Weights of a small transformer language model.
Size: 8 layers, width 384, 12 heads of 32, MLP 3072 tanh GELU, vocabulary 23762, 33M parameters.
Training: a variant of Muon for these matrices, 268M tokens, 8164 steps.
MLP neurons of a small language model. Each row is named by its layer, matrix (down: output weights) and neuron, and shows model dimensions 0-127. Each number is 200 + 20 x the weight over its row's rms, rounded and kept within 0 to 999.
A block is one neuron, or neurons of one layer that tend to fire together. After each block is what it responds to, as a language model described it from the Wikipedia text at the highest values.

L2.down254,186,229,195,200,178,169,190,161,158,195,198,219,260,184,212,209,210,238,176,168,199,196,180,210,183,205,203,227,196,170,200,195,183,221,202,186,221,206,211,220,219,226,173,225,226,203,234,188,230,197,195,212,167,261,175,224,198,208,167,214,220,214,200,212,231,189,211,206,224,190,217,197,171,187,203,158,211,202,225,229,198,196,208,188,208,210,211,162,203,194,211,207,225,185,212,214,199,190,198,200,195,178,211,239,229,206,192,185,200,183,220,229,189,221,211,212,211,153,239,204,213,190,162,219,193,215,198,254
L2.down1010,194,231,190,241,208,190,210,211,186,211,166,171,191,218,214,213,188,176,203,180,203,202,218,232,231,153,216,185,194,182,203,187,215,240,237,176,224,214,171,203,193,210,201,238,222,160,232,228,206,248,188,199,182,188,219,219,214,194,187,213,217,245,165,152,187,182,182,215,210,186,240,191,187,212,203,183,176,218,211,203,180,218,208,238,221,196,185,213,194,197,187,189,182,195,211,187,170,208,205,213,226,187,229,226,194,183,210,194,189,185,202,192,203,213,174,218,218,162,195,205,191,229,244,205,193,201,211,214
L2.down1204,198,217,207,231,208,142,189,189,171,194,186,217,213,233,201,202,189,186,198,174,188,193,237,256,211,222,174,161,200,186,213,176,194,225,197,185,220,214,208,202,214,213,205,222,235,166,228,178,198,208,169,239,206,197,211,200,192,198,166,227,188,204,178,212,204,244,224,233,211,209,219,211,174,187,186,163,174,199,166,212,191,208,207,199,204,246,242,214,229,230,185,203,206,178,213,195,171,180,197,169,164,194,219,237,193,176,201,200,212,167,197,196,194,230,174,218,199,186,223,214,236,239,206,213,185,196,201,172
L2.down2092,194,194,210,215,193,186,212,208,225,196,190,175,195,224,192,190,203,215,205,187,178,199,202,219,243,230,192,214,227,192,243,164,175,218,190,178,210,210,195,200,234,195,210,193,178,214,252,187,221,181,238,195,219,219,167,199,192,183,170,207,221,160,191,201,168,206,187,212,171,202,195,213,174,213,201,199,200,227,194,206,192,179,197,226,228,157,170,201,210,204,172,209,204,193,222,179,187,197,241,177,218,211,228,216,193,230,240,200,225,204,232,219,201,239,171,201,201,183,201,221,182,225,209,208,221,226,170,214
Responds to: Verb after subject phrase. Fires on the main verb or auxiliary right after a long noun-phrase subject, mostly was, is, were, or a following not/be, e.g. "the series is", "the team was", "attendances were not".

L3.down684,187,203,204,183,191,190,179,238,203,196,208,187,202,189,179,192,232,203,213,188,190,175,182,228,199,194,191,207,188,189,174,204,213,164,212,200,176,181,220,190,185,202,186,230,220,196,229,204,216,185,205,189,200,203,233,196,223,206,201,216,236,217,226,220,194,224,206,200,174,189,208,199,233,190,195,211,198,215,206,188,184,200,173,222,199,175,191,208,212,147,177,214,210,173,218,193,217,191,213,172,182,201,212,210,217,218,233,233,233,202,226,221,170,196,184,181,200,139,199,233,220,205,206,194,202,187,187,180
L3.down893,182,228,204,219,197,203,185,208,226,198,212,190,180,189,209,212,229,185,174,172,213,204,212,169,205,209,176,207,214,182,188,202,232,162,172,231,191,147,196,217,215,176,217,188,191,166,187,201,212,193,213,198,177,184,193,199,197,223,179,184,174,258,203,228,183,174,183,193,194,175,226,226,204,213,181,188,213,219,197,198,218,199,214,210,189,182,189,206,224,191,188,199,179,205,220,237,166,191,231,209,208,211,183,180,182,177,220,209,214,163,189,191,195,188,210,184,162,212,196,182,206,184,194,165,172,181,228,181
L3.down988,207,191,193,224,225,183,226,241,231,210,228,224,151,161,211,230,206,238,145,190,195,191,158,198,202,187,201,221,216,192,181,226,189,193,207,240,183,202,209,198,216,162,186,205,207,215,171,208,171,188,215,198,205,217,228,191,218,181,206,191,194,209,214,198,189,192,199,224,191,211,199,213,157,205,161,229,167,190,162,201,199,189,216,197,204,186,188,196,217,168,200,158,173,190,240,222,192,209,204,177,206,172,210,212,227,193,185,205,191,199,217,212,219,195,216,173,148,185,241,201,209,206,237,192,212,203,178,201
L3.down1159,235,212,172,189,173,191,189,202,184,229,211,222,210,208,190,214,196,205,175,187,210,227,212,238,168,196,178,162,185,202,210,216,199,176,225,209,179,214,219,213,202,208,199,206,239,165,188,200,229,196,179,160,178,191,177,234,210,176,227,258,208,147,205,220,194,220,195,218,218,178,222,192,174,192,183,190,211,187,171,162,201,204,190,199,166,190,185,202,219,185,173,204,197,198,182,221,215,193,243,190,203,200,200,210,187,184,203,175,198,186,195,210,202,194,203,179,210,209,204,208,186,197,254,187,220,201,223,181
L3.down1695,193,190,179,181,214,176,215,232,208,199,215,219,180,201,191,190,181,157,197,176,200,224,165,164,184,190,201,238,201,198,205,215,177,154,162,218,200,229,186,211,214,231,181,201,202,162,198,197,165,215,206,219,207,159,204,210,191,203,211,218,184,216,201,200,187,187,208,226,198,228,218,200,165,204,219,232,199,185,235,184,214,204,178,211,191,183,182,224,199,203,215,226,206,201,201,207,241,217,197,206,206,221,210,167,196,194,199,236,199,154,219,229,166,241,178,196,192,187,217,201,239,193,195,203,191,212,192,215
L3.down1760,239,238,202,229,186,163,217,232,201,226,202,214,193,179,205,209,182,177,239,229,195,239,192,225,207,185,192,265,205,177,213,188,189,188,192,180,179,233,216,216,195,202,205,202,204,217,207,216,161,194,221,241,177,179,200,190,206,211,225,187,183,231,205,216,249,177,178,194,233,229,173,187,206,197,189,195,194,192,207,209,231,184,189,186,198,179,213,193,169,138,215,220,186,215,199,205,190,192,169,180,187,206,168,198,218,219,222,189,203,197,208,215,186,201,209,193,207,188,166,163,193,211,199,204,215,176,176,200
L3.down1801,215,210,195,208,179,185,218,210,225,175,198,186,182,185,178,197,196,200,211,167,201,222,199,181,213,189,183,191,194,197,185,206,208,196,187,223,207,175,216,194,243,222,215,194,206,164,217,193,215,210,212,187,215,183,221,243,205,224,217,231,209,175,198,186,196,236,224,203,222,201,203,200,233,182,242,227,169,246,156,195,215,215,208,208,222,207,190,234,210,163,243,207,198,213,197,218,242,207,246,172,198,207,177,191,204,174,216,249,182,175,217,235,177,183,209,180,208,176,221,168,194,222,203,185,203,221,185,206
L3.down2929,202,166,215,198,203,178,243,222,232,211,194,184,156,210,201,205,203,167,217,204,198,184,221,209,187,217,216,206,211,196,185,210,167,206,221,215,199,208,211,191,217,194,203,192,263,162,176,194,178,184,201,187,174,186,191,179,240,184,192,203,206,182,212,219,212,212,205,178,174,212,208,181,205,206,206,224,240,183,167,191,192,211,209,198,239,194,199,181,232,186,178,185,204,214,180,198,227,202,239,188,199,186,184,181,199,202,188,201,203,176,190,212,180,216,206,209,207,215,223,201,191,214,171,198,193,163,206,181
Responds to: Conjunction after named entity. The word "and" (sometimes to, or, at) right after a person's name or noun phrase, joining two names, e.g. Sandoval and Roback, Stone and Prime.

L4.down2529,169,231,195,184,198,250,197,180,203,153,203,209,224,206,176,201,188,200,239,197,207,215,209,194,223,212,177,200,196,227,206,197,208,184,214,218,163,182,223,188,221,198,212,242,235,167,192,199,227,202,221,237,180,149,182,228,173,196,204,216,203,186,219,232,177,219,216,191,189,168,197,190,187,187,244,194,208,152,189,183,180,202,202,164,205,218,214,206,203,241,255,178,195,222,203,213,187,201,211,239,198,212,202,203,214,188,189,210,231,176,212,170,192,205,220,170,227,156,240,189,215,236,209,176,197,175,210,186
L4.down2902,172,195,179,210,208,222,197,190,179,171,218,178,187,228,192,156,204,197,227,151,191,215,206,197,178,208,199,205,196,183,176,183,174,203,204,187,186,173,197,166,199,217,202,207,191,141,187,237,182,208,199,233,167,167,201,167,183,202,188,161,193,190,209,218,182,189,221,170,205,188,201,245,165,173,196,200,238,207,174,174,191,207,174,208,217,250,201,226,219,218,255,189,169,179,167,186,200,233,206,222,214,229,209,187,237,176,206,209,223,214,217,184,234,206,235,220,203,162,224,198,222,235,210,155,173,201,169,215
Responds to: Token after "on". The word right after the preposition on, often opening a sentence: dates (On 12 May, on October 5), the (on the road), other in "on the other hand".

L3.down450,209,180,214,203,234,219,184,186,192,172,211,174,195,209,212,223,177,211,208,189,185,196,211,193,181,175,203,196,206,189,188,161,196,219,177,222,231,173,192,198,183,197,195,204,228,207,221,205,201,214,200,213,182,180,212,189,216,198,230,180,187,173,215,198,194,144,198,184,188,213,181,185,186,174,204,198,208,196,203,208,207,197,243,205,179,216,202,204,225,193,240,166,183,213,169,176,154,214,177,164,209,228,193,161,187,216,199,159,220,184,212,208,198,197,166,178,220,191,186,229,198,208,226,155,194,157,226,177
L3.down836,194,221,203,180,190,194,189,209,183,191,200,189,212,204,179,210,211,204,202,205,197,197,187,196,173,191,195,201,170,179,214,220,208,221,225,211,192,201,209,197,197,234,236,179,183,207,149,204,186,191,253,232,192,147,167,224,188,200,179,233,170,194,174,186,197,219,185,219,214,205,178,174,224,182,205,202,179,253,197,189,211,196,209,246,199,192,170,203,197,210,189,159,156,207,215,190,219,161,214,209,204,186,190,220,192,193,219,205,193,220,209,206,193,227,271,228,217,206,239,211,218,217,203,192,216,235,236,274
L3.down1489,214,201,179,189,199,177,223,182,218,169,212,154,205,182,198,216,205,187,191,222,221,248,164,184,207,200,245,173,187,186,195,189,193,172,194,226,231,192,179,190,209,210,178,254,210,212,222,218,194,204,195,209,176,237,233,177,216,222,238,199,194,220,228,223,194,181,240,218,216,217,249,202,183,204,235,169,197,201,188,198,205,223,242,165,181,214,215,216,198,221,171,180,187,181,177,191,175,194,168,201,201,194,198,229,204,226,187,145,233,216,184,180,211,197,215,218,195,195,209,212,213,201,206,196,184,214,211,172
L3.down1808,163,206,183,209,224,236,189,200,202,158,179,183,223,243,164,185,219,204,203,162,224,198,202,204,174,202,180,184,253,184,209,228,180,204,217,150,187,169,193,177,205,160,212,194,238,191,174,210,164,197,214,213,197,175,176,185,207,180,173,200,211,166,205,219,169,211,169,197,194,175,193,208,210,175,229,212,158,202,203,202,193,221,228,214,221,236,219,248,188,205,230,172,215,169,224,208,214,217,191,193,228,170,189,184,244,204,148,193,225,189,196,202,237,231,205,182,178,196,185,191,210,175,197,218,198,172,194,221
L3.down2245,213,185,170,202,157,170,207,211,215,225,210,177,222,193,171,175,198,206,200,209,136,203,189,189,239,177,219,194,231,173,227,215,156,188,206,207,202,195,175,239,199,221,187,213,174,185,187,211,209,169,194,222,177,201,181,177,236,203,223,170,199,170,228,185,174,219,189,211,212,204,209,181,211,195,216,208,201,223,200,198,192,219,208,206,203,180,210,202,178,196,202,208,215,217,210,236,182,214,218,206,182,213,206,181,232,191,197,225,218,212,198,201,188,163,205,216,176,177,204,162,211,202,214,183,169,207,187,187
L3.down2313,193,181,223,230,175,160,211,207,180,223,211,215,229,161,207,187,216,206,184,228,265,200,190,232,180,166,215,221,186,163,193,186,221,209,180,228,210,205,212,199,186,204,206,188,179,215,166,226,183,206,171,178,147,187,181,200,204,159,224,223,231,188,183,214,231,202,208,208,206,172,211,186,239,207,212,192,228,202,224,202,207,201,208,192,186,227,244,207,177,155,170,201,196,201,190,224,184,202,214,221,214,171,234,185,204,202,194,219,188,224,213,210,221,214,196,162,223,176,179,199,216,204,194,162,195,176,179,213
L3.down2674,184,179,205,214,236,197,175,229,190,185,223,203,187,225,233,231,204,205,210,193,193,230,231,183,172,177,190,183,182,189,240,199,177,175,204,196,207,225,231,202,182,179,204,210,231,211,195,200,180,173,190,186,195,235,215,173,219,208,213,204,211,196,190,212,174,233,204,190,174,198,171,225,163,194,206,175,218,191,208,216,189,205,199,219,173,228,210,207,220,180,192,236,191,176,186,187,220,207,203,190,262,220,208,195,215,243,209,154,193,193,198,210,228,230,216,210,180,252,213,203,201,187,224,212,175,228,143,206
L3.down2808,208,166,211,247,194,228,157,220,194,179,220,219,192,203,199,167,213,178,177,194,178,196,193,212,204,248,230,205,212,220,192,164,185,193,202,227,224,201,194,207,195,165,196,198,202,216,216,213,210,231,209,197,199,178,208,216,221,181,191,216,229,187,198,187,203,199,154,228,210,180,182,215,202,199,202,186,184,239,229,165,218,179,215,202,190,207,191,184,210,205,249,233,205,199,206,209,184,162,202,206,171,237,221,178,186,186,218,204,223,156,251,182,199,187,209,230,203,183,196,227,216,203,169,214,152,205,197,220
Responds to: Prepositions after long names. Prepositions like on, for, in directly after a long proper name or noun phrase, often before a date: "Hospital on November", "Court for the".

L4.down1350,182,195,178,201,222,176,210,196,196,174,154,217,171,190,209,214,194,157,188,215,202,252,207,244,176,228,184,222,245,193,210,214,205,200,183,138,218,172,176,225,198,208,231,207,192,252,180,171,242,221,212,194,180,187,184,207,155,231,174,193,155,203,203,215,218,219,219,199,223,194,207,213,198,208,213,212,214,182,198,166,178,192,163,240,196,223,178,199,193,213,179,206,173,223,202,191,185,159,198,199,224,216,199,180,190,203,229,164,189,194,210,201,224,183,233,188,190,218,221,206,194,211,184,192,176,179,205,196
L4.down2463,185,190,205,169,196,195,203,220,199,157,170,215,166,192,217,200,261,201,188,196,216,196,188,182,193,196,232,215,233,181,194,222,184,197,242,181,214,162,178,199,167,232,214,195,173,195,199,186,221,216,207,221,176,228,194,156,232,216,193,194,210,194,191,164,211,220,166,222,236,228,259,206,194,191,205,211,202,215,185,197,200,189,209,178,233,182,194,202,181,222,204,201,181,203,205,215,217,209,203,209,235,235,193,183,169,221,181,184,241,211,213,228,208,207,231,190,229,186,185,225,202,200,198,180,202,198,246,199
Responds to: After-person-name boundary. Token right after a full personal name ends, usually a comma, and, parenthesis or semicolon, as in "Mao Zedong," "Devarajan and" "Agostini (".

L4.down386,203,194,198,199,181,216,221,186,169,182,185,173,171,219,217,187,178,205,198,167,190,211,217,203,232,211,201,197,211,172,228,180,212,226,193,187,219,192,195,199,235,218,232,196,216,200,167,211,201,221,184,198,202,193,210,206,183,205,172,213,210,219,156,205,201,203,206,184,198,204,185,195,168,173,216,199,207,206,217,161,156,179,158,240,216,185,197,164,191,215,219,222,201,188,205,179,215,162,232,227,210,196,160,223,228,193,189,215,219,198,169,177,204,241,183,202,223,186,188,223,237,172,201,204,195,214,195,195
L4.down1832,204,188,198,212,222,210,209,214,223,176,214,226,189,189,204,206,215,215,214,212,172,174,206,203,216,194,217,186,213,190,223,222,158,217,188,206,202,206,211,204,222,176,217,226,169,206,226,197,247,172,195,221,213,210,232,217,193,237,204,183,225,226,215,205,172,227,213,176,188,228,213,197,200,195,170,188,207,211,182,177,178,198,174,222,227,263,205,168,192,198,229,203,169,194,208,189,195,187,204,218,190,156,190,196,226,200,195,187,218,191,189,215,190,190,199,187,221,218,196,230,192,166,218,188,186,204,194,195
Responds to: Word after copular verb. Adverbs or the copula itself right after a subject and was, is, were, are, such as was eventually, is not, were then, it was.

L2.down1081,171,199,225,202,199,247,198,203,186,176,209,233,208,184,153,228,205,189,226,212,209,202,208,181,157,208,189,191,216,169,181,197,222,197,200,197,202,197,192,175,198,185,193,212,219,201,218,217,182,194,220,213,174,188,140,213,234,237,212,139,181,217,212,147,189,230,206,228,204,215,219,204,207,158,211,219,183,189,206,139,206,262,185,193,201,186,166,216,193,201,207,232,185,207,202,212,205,141,189,227,194,203,204,185,185,194,195,188,201,165,208,206,203,194,194,208,199,169,186,179,170,193,218,198,195,208,217,231
L2.down1551,230,203,227,161,215,203,190,243,180,181,208,206,190,229,140,186,190,209,180,202,178,201,219,189,192,198,220,213,182,197,204,195,196,162,213,179,193,215,193,211,179,195,230,221,188,172,217,206,225,256,223,205,193,187,150,217,186,179,209,168,229,194,189,221,198,210,213,203,200,170,211,178,214,208,191,205,176,177,203,190,220,137,203,200,157,175,182,195,154,235,211,240,203,187,193,170,202,203,166,219,197,237,223,191,202,171,210,202,188,198,192,216,212,188,220,198,198,188,202,191,220,208,201,188,233,176,203,209
L2.down2838,225,220,238,181,217,203,238,217,194,203,196,192,185,204,176,222,205,173,241,188,177,194,171,180,196,209,243,204,176,192,227,215,203,192,202,175,210,200,206,206,215,213,170,222,196,171,164,209,186,192,241,216,239,236,194,201,184,239,190,196,166,207,202,192,191,217,196,179,191,226,208,185,211,198,238,199,193,168,207,252,201,194,194,200,182,186,183,210,215,227,189,212,203,202,190,168,214,160,214,209,160,213,219,186,168,175,195,214,171,180,237,158,225,170,215,219,185,224,184,238,159,221,177,219,188,183,210,235
L2.down3062,194,192,219,203,205,176,177,222,217,159,211,215,219,203,184,217,229,232,217,216,188,186,180,174,174,169,188,196,219,217,193,213,227,233,218,210,187,183,170,238,155,195,216,186,186,223,182,208,238,190,179,195,198,193,179,184,236,218,194,187,174,190,177,173,223,170,180,186,196,240,203,189,211,199,221,210,189,204,194,156,215,185,213,223,208,197,185,198,192,214,210,176,209,204,191,214,223,148,206,170,176,212,194,186,195,178,186,189,217,161,206,209,184,194,203,200,180,233,200,244,169,192,190,185,191,196,197,210
Responds to: The word "on". The word or subword "on"/"On", especially sentence-initial before dates (On 24 January) and in "on the other hand", "on display", "held on"; also inside names (Onofre).

L3.down74,224,184,167,213,213,195,208,210,166,219,226,211,188,179,214,204,219,221,194,192,215,210,180,196,223,177,190,232,182,188,222,186,212,203,163,219,252,194,221,208,211,192,224,189,223,196,226,181,185,224,206,210,187,191,181,172,188,196,182,231,210,229,181,183,193,202,173,204,188,214,231,193,219,227,204,193,228,184,211,187,160,187,197,209,213,203,201,208,216,179,190,181,206,203,161,228,195,202,208,222,210,201,189,179,187,200,216,175,202,207,203,204,171,212,175,210,208,232,161,214,201,202,189,214,236,201,169,205
L3.down421,184,168,168,190,170,205,224,192,205,196,194,197,189,177,198,199,216,219,184,167,221,206,198,199,224,201,178,169,222,193,179,205,200,246,208,177,141,222,216,226,199,201,235,228,191,187,187,204,207,212,153,221,199,162,235,176,200,202,206,198,190,199,190,215,199,189,199,179,230,213,221,215,187,171,170,208,194,211,221,206,187,192,183,198,200,212,180,207,225,227,198,224,174,157,224,206,232,176,204,199,163,167,194,186,197,189,198,233,207,206,191,211,201,182,192,208,202,220,178,195,174,186,232,200,209,187,216,201
L3.down1015,231,173,200,173,215,207,150,250,197,181,202,193,173,229,207,174,185,211,187,212,212,210,208,198,218,230,192,199,201,180,229,203,221,191,197,183,219,211,189,206,201,208,216,237,166,177,208,224,213,264,227,195,206,233,174,192,206,208,191,192,187,208,191,219,220,173,224,186,206,157,186,205,189,209,236,166,170,196,252,187,160,215,224,218,200,210,209,198,207,204,206,170,190,209,257,217,188,216,184,191,191,204,209,185,196,186,198,158,195,202,180,190,210,203,214,222,197,188,189,216,206,181,219,175,219,202,217,215
L3.down1028,208,200,204,219,184,207,196,180,189,197,172,201,199,226,179,189,198,183,223,200,169,208,203,174,244,217,178,181,223,188,192,194,202,206,198,180,166,192,203,207,215,200,201,178,209,195,212,178,217,212,180,193,186,212,219,194,156,219,207,181,248,215,192,183,178,206,224,212,217,178,183,190,162,210,233,188,168,215,176,212,185,234,216,217,177,209,183,198,180,209,215,231,199,207,211,197,172,223,199,201,193,146,210,215,198,209,221,192,218,185,195,189,193,181,165,195,186,214,166,208,209,158,210,183,186,202,191,211
L3.down1236,206,215,190,184,211,219,214,214,189,178,202,208,193,231,234,214,171,190,189,220,221,179,197,173,211,225,172,188,229,193,211,202,191,198,171,177,194,232,189,193,212,205,195,208,183,168,151,186,224,165,194,187,168,213,183,217,181,222,202,184,178,218,205,245,173,218,207,143,194,176,197,232,182,210,203,221,192,184,204,173,208,223,200,187,200,222,162,236,185,204,186,198,194,171,205,177,164,186,153,219,187,198,177,213,190,210,225,190,196,209,175,209,236,216,185,201,169,182,216,172,226,214,247,218,187,197,216,190
L3.down2213,213,186,185,247,210,169,213,156,150,170,203,223,193,189,164,169,182,193,201,220,215,181,205,187,208,210,166,218,230,151,225,193,199,178,229,219,197,201,169,160,228,176,181,177,148,177,240,228,186,209,226,189,191,177,213,165,198,192,203,184,196,181,180,192,223,182,215,183,198,218,223,215,187,201,199,204,166,201,198,176,217,194,219,187,241,241,222,206,194,207,213,202,210,191,229,224,220,221,216,199,172,239,229,193,189,195,179,223,220,204,229,227,230,214,196,210,234,175,206,179,221,181,184,197,218,198,199,195
L3.down2392,199,202,200,246,219,188,181,212,186,187,202,182,170,222,173,188,195,196,227,195,181,200,174,168,201,206,210,192,204,158,214,205,208,209,205,182,195,190,209,212,210,172,193,202,204,186,202,198,204,230,161,172,195,176,220,182,186,251,163,221,207,219,160,222,210,209,207,190,183,212,170,194,177,214,196,192,168,200,239,184,188,212,177,225,225,238,216,180,201,194,169,204,211,184,225,153,215,202,232,202,224,199,228,190,184,173,232,208,203,199,203,224,179,213,188,186,214,199,178,182,260,206,185,201,202,202,193,192
L3.down2980,194,194,196,197,222,217,216,237,191,170,182,227,197,214,214,173,213,218,202,203,194,202,190,209,206,176,213,189,199,193,195,191,217,206,170,176,204,208,213,242,194,189,232,211,205,212,231,230,191,205,195,201,233,191,207,162,187,198,185,224,205,230,188,153,225,202,216,194,223,215,211,178,187,207,192,204,173,206,220,190,178,212,205,217,206,239,171,179,210,195,182,201,168,214,219,245,201,182,191,177,161,168,210,209,197,218,200,198,205,199,210,205,178,204,193,186,185,210,188,198,220,184,181,229,205,191,185,240
Responds to: Post-subject verb slot. Fires on the word right after a sentence's subject noun or pronoun, mostly was/were/been or adverbs like also, later, eventually, before the predicate.